MLP neurons of a small language model. Each row is named by its layer, matrix (up: input weights) and neuron, and shows model dimensions 96-191. Each number is 128 + 32 x the weight over its row's rms, rounded and kept within 0 to 255. Numbers have three digits each.
After each neuron's rows, "fires after" lists the tokens most often just before its 100 highest values on Wikipedia text that the model never trained on. A number after a token or word is its count.

L8.up956:102138149116107147141170133134121155079080117161063122138154123105106101105222093173095200073122128156086108141129152120140167134162101093197128140167179099143127096180121151125146129153101142103137109150047060155151094164149143146110113115134095162089106112088105121198091139119159150159
fires after: " " 26, "-" 14, " B" 12, " b" 6, "d" 6, "re" 6

L2.up36:126125165087123103167095117129143130165078036094094152146125127144126127114088158140165115194069105052135095108154094139138153140147170116105165130098091111149073078102103161110119159095161075186088170133189164132152127092161161166159127152102179145170156167115129068138140153069101102135
fires after: "P" 15, " W" 10, "W" 8, "E" 7, "–" 6, "S" 6

L7.up971:092139132129145093091093185074167152112107101169142145097129138170109152141118126144130163137098111119157147173111104147159145095127141097150048206130133126124151153157130126100133158112187188141114106145104065084139088148097131172127138069091090143156133123095143104134139129058116151120
fires after: " G" 17, " g" 15, " P" 12, " p" 9

L7.up765:132127110118145154122143083103220126084094087121106142114127215107196103133167139103104171148126076054121169105127106167155233146149135162109140084129124118172177155205182098167150133102088101128082099084103132113136140063102175140098102139136110108088124127147133114148157143144126125157
fires after: " M" 22, " R" 11, " At" 8, " E" 8, " Ch" 5

L2.up331:128125158154082139120146096036138144131129171131105108143147125114128133104088117186117107151150151065145114169196110146164170138190140105069173134225068168152102181159182169190150117212161137097147129125088092140159133107140132131097133129097119115154107133149143131143103096061169154131
fires after: "\n" 36, "art" 10, "-" 7

L7.up299:119097031129140096114106124157166124093173149136122151127098177132127160139108080087090104190144119098165131115085076114142070117142154128170191106120185079117194144156132143125141106107193146139141092157129137158130095136125192118120153105150160124135168153136118149123121122160156109154
fires after: "1" 17, "′" 14, ":" 14, "\n" 9, " (" 5, " R" 5

L7.up81:136137109191107122151132139137165176142112160108179114155159158145123124090115119135080124068130059121099120080196144064185121167122140134109142146170162148182102119147148135141100099130075163127174044146095056104127094119153094158130086093152119090144149152156200140156103156081136146203
fires after: " L" 15, "el" 10, "al" 9, "p" 7, "ol" 7, " D" 5

L8.up608:099145131127175174155123137162181111129124101095076115136141155106125142165129155050116124158180133132156176151227130130136168141167188159144083123156116120148185167182125128142111102152162158093146134185094107105074084156165111145071157124091120160156127107092117128145147102128146128201
fires after: " " 84, "–" 7, " (" 7

L6.up76:117136162086131129108109098151163117166066147143148117106119150088103108086112105194115095167115109067137091163163094138109159155168183145122107152117122101197211152155109160114129051111127177102080130125134169119099145124121130105205164133118148159189108084150085117157155065061123086145
fires after: " d" 33, " D" 8, " in" 6, "-" 5, "er" 4, " en" 4

L2.up110:115130174098119168151118140065125126107198161168111134120139141140146115091126118100150141110218197085106187106115071195111140168086132142141103128118109147121059095125095199094120146068171137227112112128121163156132165118074161100115136175144155111104076107139090158149110134114118201099
fires after: "0" 15, "1" 12, "5" 10, " D" 9, "7" 8, "4" 8

L8.up591:097128114166116146113073112096093087166124138160135136120137163090149110137120099117112087119172186072113113148153143149158157159123151125095142080195151166084152130146150073135160165123146159175164137136140123138133147190104122085123162136209118081100195124137174132128096104113098128117
fires after: "\n" 29, "A" 10, "G" 10, " |" 7, "-" 4, "augh" 4

L2.up453:080113195130060086138126101123104118103127157128099162181118131095152151131147130162050102181146195171112149107150170127085118132151141177110067095070132169142132065132191130162110142162122126119138152128117139090152144114142171125190114141096142139112130093077170155110111073088135138137
fires after: " was" 46, " were" 11, " is" 6, "," 4

L2.up977:083080145160089096170088144094101125166069109110093054100255160147142146100145134171098169135161173117131179107127125140060150171120177150089123152149128139118181103142143148119100134197119141121166118124161130106180124102083155146056138142088236150152125088109142097173090098103183125111
fires after: "\n" 56, " " 10, " |" 7

L8.up744:088121117164111131112163142147144172116170138120165054136159116102151129134095129086113134160138093142087099135147094058192117195111168116177121143205115154112114162129121106087113202138148160176107135106055122127122131135102076099120101106168137135175074110177209166107087159082183110204
fires after: " f" 21, " Sy" 11, " app" 8, "p" 6, " p" 5, " the" 4

L7.up711:120073185127182114179108083132068145118177122148185159116083126116114181129130099115156086115146150085152162037155133118112067086055120157177175089136138185091082130161111076122133093159081133131168135174162122114127055119170136114064088085089099129097147123139103069136114115149180132135
fires after: " l" 11, "al" 10, "l" 9, "am" 9, " o" 7, "a" 6

L2.up84:117092108120109119100095134120113093106084091080117078149156149141177127093163159158105132140131106056200143111136129134142134150156134065084111087097114108157185164194114140192168147176148152153111165133112170097120146132162153104106223173063141118062138104123174054120146102146190103152
fires after: " " 32, " S" 15, " (" 15, " ex" 11, " Sp" 6

L7.up832:143143127177163069094129096119124160070095046146166179153162162101140165077117075057147186140211103103106154111143100136082167144140155130068046147124205117180169139144093164103122099095142133094077138092154079101104096117172140125089114091106124074113111092134117109203150161070167152139
fires after: " r" 20, " N" 15, " R" 12, " n" 4, " (" 4

L7.up43:115106131126083128175144068157115097162142131114115155072174096145156138124122119124093098113148094150162131063121127156130105104123180137146096116147123144140120071076181094143130162156157114137128161120108138116163093181099116134160104109055168169139147126082104150174122109128136126154
fires after: " f" 21, " (" 17, " l" 12, "-" 5, " F" 4

L8.up816:099076128173124174159136093172122119133118142119148080124178144047136149115122106116177121106188107098132117129118061117137128147139154118127097074136184123134097203085172139080164195061077080125113101128156091083149172168140118103144146165105118142156165114113149126155165103077100082103
fires after: " c" 21, " m" 11, "us" 10, " C" 8, "em" 4

L7.up502:145138158109076103170109085167122147166078192150133122112101133092106122135120117152095152100157114125103157120139124164114112177178138106172115158145156126134119158139143086115193164091132164151110141137139101187089132115195142129072095107131154147166129117108100081136105176136137187149
fires after: " w" 25, " b" 10, "eb" 10, "w" 5, " B" 5

L2.up496:117059158095164140111083153153096185140165138151165133150149190128149130115153127111141134147119214077127163132126139130152116139133150096135067149150143139129094151166149172121061107103147095145055167061156129114138130166143184131135139108138104098113191041113143177195107167117123159123
fires after: " e" 22, "." 10, "S" 8, "4" 7, "7" 6

L6.up331:149061134126119130126090174122154085098133119129134160115108141137174092120167162103174174152061077096104174101145108101091150139132123144143137144104166172128088143177128135092091136115084132188120163162126103091180161180139130141167206173164084114188182156113156138125137114116104156110
fires after: " F" 18, " D" 10, "1" 10, " G" 8, "0" 7, "R" 5

L8.up862:091125187161128124112107142130057095108193132152177118114151109130121151128177147121157166154090063056156109069153121112183173179106171124094137178114158102154130147055127135169111151123164115148171143114131082138138110171153182156113067168140105098183149098167124119131116125128126079140
fires after: " F" 25, "f" 12, " f" 11, "o" 5

L6.up201:130076198169144132112171093120072165075133146096109127131137162085121104119184091156128123133133155126126079119169092163195099119133098179099138147166096103166123096155133097109165123111094203138130104166094199092100140089115161136099029105167195155118096083142144088132068090129111145140
fires after: "9" 23, "8" 13, "0" 12, " the" 6, "al" 6, "2" 5

L6.up434:104110078141150049114089179117105082078091160113063131099130120140138165181115098110141090140167047128104124136139121146125108110136177163147106138122108175096162139197160162115114084119167125138114166154135155111073096078136196183103137127135131140126132115074111170175144130129120098099
fires after: " |" 34, "ing" 7, ":" 6, "b" 6, " –" 5, "\n" 5

L2.up108:104131132047081131076174138131143125073080142116059165129123116134123122120116196133108139068114161077095152112143121120207198124130154092171050148091098129133187115127130155140058121139135110164098098105134116128120098103124168113171104170191127075178144116147134161066089135068161191055
fires after: " g" 13, " t" 13, "ert" 10, " T" 10, "t" 8, " h" 6

L2.up348:142097150071120139132081144144143170117101122074067125120119132137131109139177136168149154158087066082134183090139169121110127151071188154141136105146156072101105082195132154061126089099110142160134170114112154079189108112152190176111132141102145079162117113140138131229083142105186106132
fires after: "S" 15, "W" 11, "F" 9, "T" 9, " W" 9, "P" 8

L7.up662:113100090186180105174088093075107108127184147113096115131171172156095139124092143061135023102144127108143117103139098118136109128153111133164113110101162159108111144119168091070143127157086180180126098124161108155078134098210104121089152143103172113156126121129141124136113125117111103111
fires after: " l" 15, "ol" 13, "l" 8, " pr" 7, " Cal" 6, " L" 5

L8.up133:153093146119133145164174135123113145153129129147135120070100140100179108120099094127133162078189091118115087100172088114140116119156136204128155166166169211097132211161150094115116172134071126171107177127169145084174137099152164156117100177152151127074127136138193089086159129140161156098
fires after: " " 24, " |" 24, "." 12, "1" 9, "2" 8

L2.up229:088095124127095075131097118135157098099094089049149123150128119123103125121163174127149139115177109079176194171133067137097186101125110120121126069162205197135171134182157105133081126165125071118155109135154105155126099163100160146119143094150113096138110128121156112179123167184131115138
fires after: "\n" 50, ")" 6, " (" 5, "0" 5

L6.up682:124143126119145160089086108102115141137102115190105136121106159156096104138069124129103133144144063165148098144146122133091117223065125150122178153191108115125127111167054079160144075155083130173116095131154177083160146136120113134140097154138143144105079150161146118141121105112080126170
fires after: "1" 27, "2" 21, " " 12, "3" 5, "6" 4

L2.up831:061102144089114162091120148117136140064080105088137094172162129124063167051167129143138157151132140109168141128150140125135209172166182131136136161126085127105190138116139142197092119157161081118134149112170161163117109118113164108137155094089151125132103158140192095083130134075167087153
fires after: " (" 23, "\n" 20, "-" 14, " re" 9, " \"" 5

L7.up377:132145082132136187110127132192085093086112140119057137113135164089124085132178107110136120133167094129153136155154109148132131148186150187154084096187165155168100148150161139071136180141119154157153122148087102079093119113177160155115143111153153091133175031120116092104119141115152148196
fires after: "-" 25, " s" 15, " (" 8, " un" 5, " h" 5, "s" 5

L8.up360:123121156136125099152151182099069150126120145160108225095157089131163142140076094156039108170106123158177074134113124175139106168179169168137109097137152109156093099112133163173141139116148123110095189155143129101150095053145121168123102036136101172135130118156118113154104149081104176163
fires after: " |" 38, ";" 8, "3" 4, "," 4, " g" 4, " a" 4

L2.up702:107118138098067044127086154117117159144094059126143114126135143119124126059167114180122072132148103029109148089085131135112135175125117101078110135141099122101137119190129174107118122193105206158109120141160103140134090212133177108177140123129097134148215129132134072126152128132112156116
fires after: " " 33, " E" 12, " L" 11, " O" 7, " N" 4

L6.up943:155114112095105177083141147075113163112083103125099167117156122116209111069167152152122144093125133136118087112183125121139148141162156125129161082091155175118175185196117126134094088103158117102142109084119097114096133125126080084116146131140115094166145178118149145155091131111136126113
fires after: " M" 21, " W" 17, " t" 11, " w" 7, " T" 7, "M" 6

L2.up126:132058145126076140116081179086087114186200045119125197057165107105082146110142139098143113142209180074127115121149150161121079159151150110146141157110166119123103074135110104107132155116108215146120124143093102091096075050159167101145089154127119143162186159109130135060110074114126128139
fires after: " a" 18, " to" 16, " an" 12, " pro" 8, "y" 7, "aly" 6

L6.up439:078118118135092113142080107091187111124103141084148151091170083123168117080136192112108171117198096126111090128139184146106163193113149123165157158110124135119132153192153151087096101054118186098123127113127071139125123168174155110193132187130172139187164103163180091134138100102121079137
fires after: " " 24, " G" 17, " g" 14, " c" 13, " |" 8

L2.up940:158116105100102107067114130115156096162222108167189143113148153134050111083112111107124128140144116057126142144126078068158076135165138136082108156178120143157108116185114095140113150088164109150100126126135184117093123137061142112166123102124109135115187051158169197089123120112167122131
fires after: "y" 18, " of" 11, "A" 7, "c" 6, " sy" 5, " an" 4

L7.up878:157086198186148145112115139122112187112144144187134138034110116115160149150098115109126138129186123163139108082184138124129084091116147100157110073117085110142107167151056097050126167066145120152099167112149128106146162081150144126122086147150118148094201094135090119101111162189167112129
fires after: " |" 28, "0" 10, " " 7, " $" 6, " (" 6, ":" 6

L2.up238:083095099070076119098136129113098118142155082149113140124169124107120133118139123066123110160166150144184132096106098142105125181159151138153103166083120140134090148094108173098085134086146143137099156105163138089148144163154183077175163106136134164173128103134138128149106123125096193151
fires after: " |" 23, " g" 22, " y" 8, " h" 7, "%" 4

L6.up372:118099157124099116143049089181115164182114043103115132155143140065112136138147119130188128109095049067152165070170096122092179065144150181143109072119126182154134139117178154096112063094140116113109175182148118150146095131208135133125147123160105124142147138138137072115146144124167119074
fires after: " N" 27, " n" 12, "2" 11, " L" 9, "1" 8, "0" 5

L8.up74:123071153148142101164117156154090173081193138164144075159137155149113134145122179102114105128098101158108120096111102081184102159091099143096151183116165148199150106108183116143140170171150134192082155112126115053143175089132116127094110102187066188155150098122155117150155117125156195104
fires after: " exp" 15, " f" 14, " p" 9, " resp" 9, " F" 8

L2.up820:124077129090144120096119191098172111124146095167128123114123178113090151120165122117092136128122097012154156107125182151114169107107183147112075151137069126140158194180131120172155075144122116148128087100045104120105157152140154148152116135151139148140167116195150187141156103114215145095
fires after: " " 19, " A" 13, " O" 10, " D" 6, " Ar" 6

L2.up335:103128117155072093151121174109107120138125129114082083092219189139095127106118134130071115160155194152137118114149092161083138171171198120097104125059065128136168127146090056170156135153088064123096185087134165145119108146143188134144171119075175143149148160113131107126130138085131110122
fires after: "\n" 85, " (" 10

L6.up238:155109129155102080167106087068182141142076120127130158104099124120126125141109155130123188086135118106148145166165147098164167157128116180135172089080152135152104109126147036124105068103129143108135169151124158118152102096155129106178181159120139138126170124160151101138094111137118136155
fires after: " D" 25, " M" 16, " |" 16, "1" 10, "ou" 6, " " 4

L6.up409:103138161094103114084128105135157133080143136148052181161163151110072157076126158087135099148108144163155045141112131135150147158084144141183118123103084106148121131121160108112162166168100206120173063128061112134105134124126154111115103148105150084101094154140143156101105063148109144087
fires after: "amp" 15, "ate" 8, " to" 7, " p" 7, "c" 7, "ur" 6

L2.up756:147112077157118150066153175116125156100083168188139117136139135144163202122187149171112144091076104168174139133113192116120099155111149078104135048129116154131128148162141122047055059215062074105164070153147140131177145089167105159145085123120091144136098161128069138179132139085123131074
fires after: " March" 14, " January" 14, " April" 11, "1" 10, " May" 9, " August" 7

L6.up308:117103087080165089133106079101141103066088131091119156151130104117121177093156151142095112173137101076144128098215089118123144134135119197125163112119125171127087196126155047128164120079162160149123105104170134085163154115132176139136165136179100159136122122069194108078109047145111102157
fires after: "-" 25, " |" 16, " D" 10, " J" 6, ":" 5, "A" 4

L2.up148:110120167112066102160101123113123174149131115113084108118146144117135132140156167160193111175050145201193123162126187105105200152133145104058142114114104156163102120152092133156152182152098126196107151061083136128118083150127128158116127178109143087094070107061183108089084164054106135081
fires after: "\n" 20, " Year" 17, "s" 6, "otes" 6, "ograp" 4, "p" 4

L6.up574:068112136157123176127109149116112110109174146121127108127138141089094143167220126090114123099082094085135173148116096117202113118126128121104110119107134133087164180174175109169181158104109170122159075151098137070098177150122130136164138174085118067082149146149076105173153121097125081172
fires after: "C" 13, " C" 11, "A" 11, " Car" 9, " Cal" 7, " G" 5

L2.up284:186147150118145153130121145157151138136138095126162129149175133145137147073157139111133116089157154111118167153164153113125094161098125178139129143103182091114064159143188114084138142121110170147137120155088157155132045140130179196156117115169114118175129121106113134095096109106063166140
fires after: "0" 14, "5" 13, "9" 12, "1" 11, "4" 9, "6" 8

L7.up641:143109123142113032188162108110083159142169081172054151118208122076108113142107065129170121077137113121119086139172090125198156104132134143071082153113135147113102126194186146105103125161127115153072067132122118092081124135185105166107082107156160123166162131134126153103139180168158127117
fires after: " N" 22, " n" 15, "l" 10, " l" 6, "r" 4

L7.up351:101108113110201091154098171085152071088150112154156127104163156137151172118158110137083140103123146082140108102153132078146130092081079097154085176144156163135098169097147196073146077084081166075163127117161040072170163107153124177134129166120119166103148094154124169147128114068106164137
fires after: " p" 25, " r" 16, "s" 11, " R" 8, "P" 6, " P" 6

L8.up274:074127111135158160072105109187077080133097115114166098083135116089156139136138090138113164181170120095121139127158118133197134177149122112162131116163129074145191139147101163136138131095121132099091091122145163086120096153196107130121076169109178103088150086101122109153141092105128110188
fires after: " " 35, "==" 15, "-" 5, " in" 4, " (" 4

L2.up321:112116131101101098138143172114074193077114047144116123106156141053103192164136125123103076144186153068110210134111104103149164114144160113156160116184178126143126188105117117077150170111166129168071093076103108148133134077157144095160169093151152148141144092130123184139115112086158124125
fires after: " M" 23, " m" 13, " C" 11, " c" 8, " y" 8, " h" 7

L7.up873:095117136124114125204079101153122082116103112149172133110132131126129159052054163116124127168117152119093139139124142139181149035108144138179128186135157127093125130145196139129128140026143103167093150096143164125131130178174120061174067153086155100090147116120084128154128093132145103114
fires after: " g" 29, " G" 9, " h" 6, " H" 4, " f" 4

L7.up461:097069089151133061099097133160093116129160114146156133139170107125153219122175123134104177150116120100130117109124099102180205142145145197139128121073130077119137177205159140130095147065086139107166073141099097162115109094125137141149148061081105153132087128152155099152159130076114165166
fires after: "I" 12, " G" 10, " qu" 9, " (" 8, "A" 7, " De" 6

L6.up614:132077112143142139168135108165092120060162060145059142129098092119158084103140149080082156134132116083139071125164115107172139135080105116142161138154133179113165101103105137160107146134160180184181135127094108122143092102091108062131138139150095118104096164106098129107096108111114099183
fires after: " " 23, " U" 8, "ate" 7, " Is" 7, "′" 7

L8.up841:143093107105091155123139189146139148090132144154076152131165174137138150054139126124135118148167120084116133129198148173178171182142090089101127168142116162149135139140161121106109150181031161134113083161097112154089069116089112073120141104085071124141111187113114024134124187107144091145
fires after: " S" 20, " V" 11, " the" 9, "el" 8, " L" 7, "s" 6

L8.up508:094096127116150171162057156066048136137147100107121103109119144103140139061141116130060097172100096129153146101169118159088174121135144148163108114123173154149139144177092133092107114031108147116134118082175097153132087081097118119158105110072082164150147102155134155191110153115156125136
fires after: " |" 20, "\n" 18, ";" 10, " and" 5, " in" 5

L6.up207:083114121144122140142074122130089083149106090145096129074075081114164104142115119073090163114087130127115105085163087141102182127177150165086180108111126123117134144185142121148140122060124143174105120139112144097118167142170127087188149154103197080125157124096101148115148160140149102125
fires after: "." 32, "\n" 21, ":" 5, " that" 4, "I" 4

L2.up618:091123102109143139113127183081134125178125107105134174112084125122167148126115213093110079144161151148173156103150071103124165121132136153010099122088089143108124146096132180098072153222091120137145088154114161118134132202130133128180204110076138101118147147081113141142140078103155113100
fires after: "." 32, "\n" 14, "′" 11

L6.up799:120121176149104068148087087115160150198138185168129116080169106083095149104132166122103071075107117150147096125105111082131148135101180094114090138092126114130169127145183131138130143077130213123151137105129146076099133107142146122161070148122168128129138098100111144093121119092129118187
fires after: " dif" 23, "n" 7, " pro" 7, "fl" 6, "ra" 5, " r" 5

L6.up566:117147120092140152090110091093171061110168134196143137129156156075154174085165146115111163140117128101178131105152132068161135148134166161101188155145140155141136115164090120116119094022100099121126108161133158126164137094118163142142199101112092121102084131152168112130128110135117085129
fires after: "-" 22, "A" 14, " |" 10, "á" 5, "Á" 5, "é" 4

L2.up841:102105135094094155137131119059115069155140112171188137160104162144117139102148171080095112133137102084126162101135107135116154141102167133071172103184139144124130104131110112163155070144130114145176132025117131079130134120104128112142105168122070143112172156127159171105137115096121152102
fires after: " U" 21, " In" 11, " Min" 8, " A" 7, " D" 7

L2.up476:072114157161096188165132092131066117126123130121110132134162111126132151142126181167162141095129118099120125159123137106133193147116178139128158112132168149122172100190141146108082143160109128188061093083138125165183142093182122138073132182146126130110118106096139106159119145119161131102
fires after: "\n" 45, ")" 17, " /" 4

L2.up283:183142182119136169168083092109145170116116092169147131136134121091111100112134118139115160112188121116117157080147154148188099139129153131161134108133111125114110128128125080122108152151153186134120198128154092123176067097203143165122119142130139101154184168129105140153109136118130084161
fires after: "-" 14, "r" 12, "5" 8, " j" 7, "6" 7, "–" 6

L6.up248:132088198164124092132123212134097125192131125180089153127124097075175121130083166120138051126137099160212106168112119095124205143202117108118128139193102135131134116071147181169151106096098096098085115074121169149135105192069186073170087084105161125118169078137068157173156105094116137155
fires after: " t" 19, " con" 14, " dif" 9, " in" 8, "fl" 5, " c" 4

L6.up154:087113140140124143151136116112127117140159058177146133123150122100095092135100076111061105144102142111216167060196083097074099058085174117137076173185177122149093106097093151050151140094135151127098153156144111015152110101189115122143154178165144125106113163113105102152149137131074096107
fires after: "2" 23, "1" 18, "4" 11, "0" 8, "6" 7, "3" 6

L6.up202:115143137106124109113130167131209120084075167103126130095148130127166092131159091191146153161131147134128140102182094161103160166142150135102141141137154102150197111223112080154108078209131156124068057164135126078125080084155139133109128084109091100121124130150142119145144174146118132197
fires after: " (" 15, "," 12, " of" 9, "-" 9, " |" 8, " in" 8

L2.up92:144059138086067140206144154114140185170140094143125086168115151106144122169172096094159119127094121138092132146142135172161205147127158159107171124137087154099104089153113160144137032096135129187157110124126092151115174112091149116175127129095128115149113115111113110106121165127151135182
fires after: "\n" 53, "." 9, "-" 6, " O" 5

L2.up318:108070113110060163127096101145079101147075116128090130110111134108158121123134157193124154154121130089163162097214081139115166106174134144085087102089113158133152118196131110146111110168069108184160169048120116156108123112151168176150142083098201171154149104109141144155116149128130103105
fires after: "\n" 32, "omen" 8, " (" 5, "us" 5

L7.up181:126085120116098170127081143097178126134149122156177122004130098112132159147128145137150143087089117099103168081099073117207108129109167112133074099113133130123133163172114120145082103097091080095148193041103130127095105097130162090110169109154144154111128125116104061148137115172149122131
fires after: "\n" 17, "1" 17, "|" 14, " |" 12, "-" 11, " " 4

L7.up89:099058052135157161098056146123146147101123088118049094135129138124116140140156125131114138203150149064172129130165112102178135168097109141179184099173135180137125168142082136086115104111150145130101142175155139146223118094123143117116132116212113153072065144111113126146099098110192114123
fires after: " " 43, " S" 11, "′" 6, "3" 5, " W" 5, "6" 4

L2.up945:071086138102079120135094124112132104080057157115098131111094128115159114091133077177093123200156122072176132161145109201101144099146130115197099112102056121174188103176103167166134077183153136100113152083149130146135127135130141100144149175095157120141183095165159148157150116169182145108
fires after: " |" 62, " /" 15

L7.up611:061094064149131121129110200096189132089172200127146116170111191109170136154150134135109135118126127113075159144149099124233103077125116106090105118157108146091201122141082090108171103118108126115162107163120124155125184153109148091120069163195169124123040068117147140107115144158209178119
fires after: " " 25, "1" 10, " Mar" 5, "ing" 5, " Car" 4, "ach" 4

L7.up705:126094161180160134136094167111106112155121148175127102170158107117098110131106059097119130122148149154093088105174104136173151196128104127108149068156118099113118115138140064177135163101146105117093102063055113095096165134118150123154099110157174086119148116103092166161100116094099137157
fires after: "1" 19, "0" 17, "2" 10, " H" 6

L2.up409:107165198089078174112129169131105178157100117094141135089155131130075147063124104118146058137132142040169172128145105113114154118162175130184078124128157117132151116120141097144152152121144148105156047120147083141171104151068144124108138144063143131126195097113109113117136060114123113136
fires after: " |" 22, "-" 21, " (" 17, "/" 8, " \"" 4

L6.up216:111132134131134064119089127153125132121107170140137144164136255133147133100129137179145121202075150134133164090151090132146158100158159177136151120123110126137100118136077106123101142088095125132104177141117163147202104110099188123144137169126145141130176084145077066147141136149092164125
fires after: " R" 15, " gr" 12, " r" 10, " res" 10, " s" 7, "qu" 5

L8.up436:145113146153153110139161161151134139123071159105147213152180162125158159112179205110108121087158149130092136139099065088160156142146108118084088083145188138129173161080125136150110078146082133136117117140083134156091203134156130121161126111181113130112114104098145179133105108132167128119
fires after: " com" 13, " loc" 10, "′" 10, " c" 9, " l" 8, " d" 7

L7.up633:106091135135097069121081103172149120126126171159094117095118065118137116133128167176088100118126147167154132093170112136108114171089122134108162125159130153111198161113085130098163158125105094130102113144124107105137158188187126114085136132146141169127098146139191145155109153145091114131
fires after: "2" 27, " r" 16, "1" 9, " serv" 6, "o" 4

L8.up1006:086129133132099083164103137156080135152170118148099145129079133158132188129110128104092169121113123094127102127095149107125088118071161118165107094124108135107171175142158146104161182084132156098119104145065136093142093115119121081150087133137145105146152124079148113107092085086143105136
fires after: " c" 17, " to" 11, " C" 10, " p" 10, " t" 8, " Reg" 5

L2.up375:151115156122157132139144130098115165136166098137126070116249134191132117099133151088115116094115086121153124148124149060142102189144174107144123113166157108100104128071122124087113128107124119135098142137143118100150126108128143231086087113255157091131126147170145118125145106120105145187
fires after: "0" 26, "2" 14, "5" 13, "1" 10, "4" 9, "6" 9

L2.up531:116072124104096097161102090106135126127114099123128157161124127111101107128113153131144137187144107096123143160098171112098143138138190194142132144086100157146143126182126129137125133137121165167150075093128132189170111110097170104208170132127173107123133137104125088119111157064171072097
fires after: "\n" 68, "|" 8, "T" 5, "-" 5

L8.up86:140098099159144126129140168077160165075123157146164144062152136100159091111147160126148156157132178116088123115142151074224127110130109139084105110066195083124113139133100114140148113062119147112122121133144135166177128141130159145065156135158169139173159106142141099154142192145055138086
fires after: "-" 20, "," 15, " and" 9, " |" 7, "U" 4, "oung" 4

L6.up355:081075114137087105134147181146121108111050111138095216124177130170191117115103137105142118158172110118190105119148132145170101102151129145084121160111095172152177119116152047144101155048156132123136067085133114062095104067136127143138098092152105139157117125106121093096086167144176152094
fires after: " t" 19, " T" 15, " ex" 11, "\n" 8, "I" 5

L2.up799:151150171138076196133157177141162098156129123099058138067134150115170101042146153121121102106190166164140145129113094075104202141165146072135122117105114151154135156149089161180132162145121090105129151137111122136118120173168171122081197120099146135162115175081167051139103158135111103173
fires after: "-" 33, "\n" 24, " (" 18, "===" 8, "==" 7, "–" 4

L7.up257:116110133166183101116145087114118154152167059164084120161095148107145126126164155103124138139186140119140153147123117106128178120100134172122094161141159168100117127166133106090142109110090090141185145165129120115099096071130182059052161150151112153109101110152089104155127151064133140114
fires after: " R" 19, " a" 18, " r" 12, "ail" 10, " |" 4

L6.up64:147114124121112097098095105108119120154139158181150140168125164097100162134100136103115171116142109107143157072111076130121186151189072144171152098106097128206125219104124133100135064074190118125086124167126120132192127079141192098102130107130086110118155090147085133112115171122116159143
fires after: " |" 23, " M" 15, " D" 9, " A" 8, " E" 6, " B" 6

L2.up353:117110147117075152119130133070099114106078137145115119132094135120201114138166094173089156173170138108149175116213156161115191103143125146133109117085105130112147126195122128160148108145147121161095156088165099143130132118104162107152142167073204186134175105117128145147115110140172117118
fires after: " " 25, " |" 16, "\n" 15, " /" 15, "|" 11, "-" 5

L2.up903:130120156120072127143102181134101127098086091087125120170115143124126170081194138125072154135118133142132099108195171164115069123134130088110119110065146166132159133203037156143122101174130139134165117083144117221133124088091106096126146177086134100150192063021170140106129110142164111128
fires after: " |" 43, " the" 11, "|" 8, " The" 6

L7.up366:125079086113113135148082134113097194136106105133137123090084178125163167149159120106112190149116122127106149056150142170091176108138151134101164116068180151101139137174119057194129098107107122134153121137108079170131137081170155077174143115106105097172190123069099071150110125133114138132
fires after: " |" 29, " R" 18, "-" 10, " M" 8, ":" 8, "\n" 7

L6.up387:132115135120154127190138136141174159152142095143169151111123168151133190098119105086158166127062098142142083118138138085142172112110143158129155170126154146138104132100131147096088161165113142166081146141144112097177133103110115116127069150136185135112084116106138160069083130172117086158
fires after: "°" 18, "′" 13, "1" 10, "pp" 10

L8.up359:114131171128125142172117144084103142087096116189063090110118135080140137166072126167095148227140105123131149164124139155102084159182187124073135105181098185160195162146076121121143180051162165161109124138121129146115102088151114097148131141077051108112146149107110146131144099113162131145
fires after: "\n" 23, " r" 11, " S" 6, "s" 6, " in" 6, "," 5

L2.up146:126122128138133120169141093120126121150086143078169127052113140129067149124151135095129154152107113167131143176131152108127123101115139133076089115108094157154098166120122117158139141183072126098127166131123180092169073129134142136138132124126167132074177060082112104123047056123111112160
fires after: "′" 22, "ord" 12, "rib" 11, "c" 8, "°" 7

L6.up594:128137147097161142115135097226170129149085111066196107130108142100113076089155152132105123174059115113102176165129132133105162122131169126197123130177141137140151118198158133174181108159065147104166140173102108105099132120185149102040122104147122172147081110129080155106142189092177098169
fires after: " " 91, "-" 4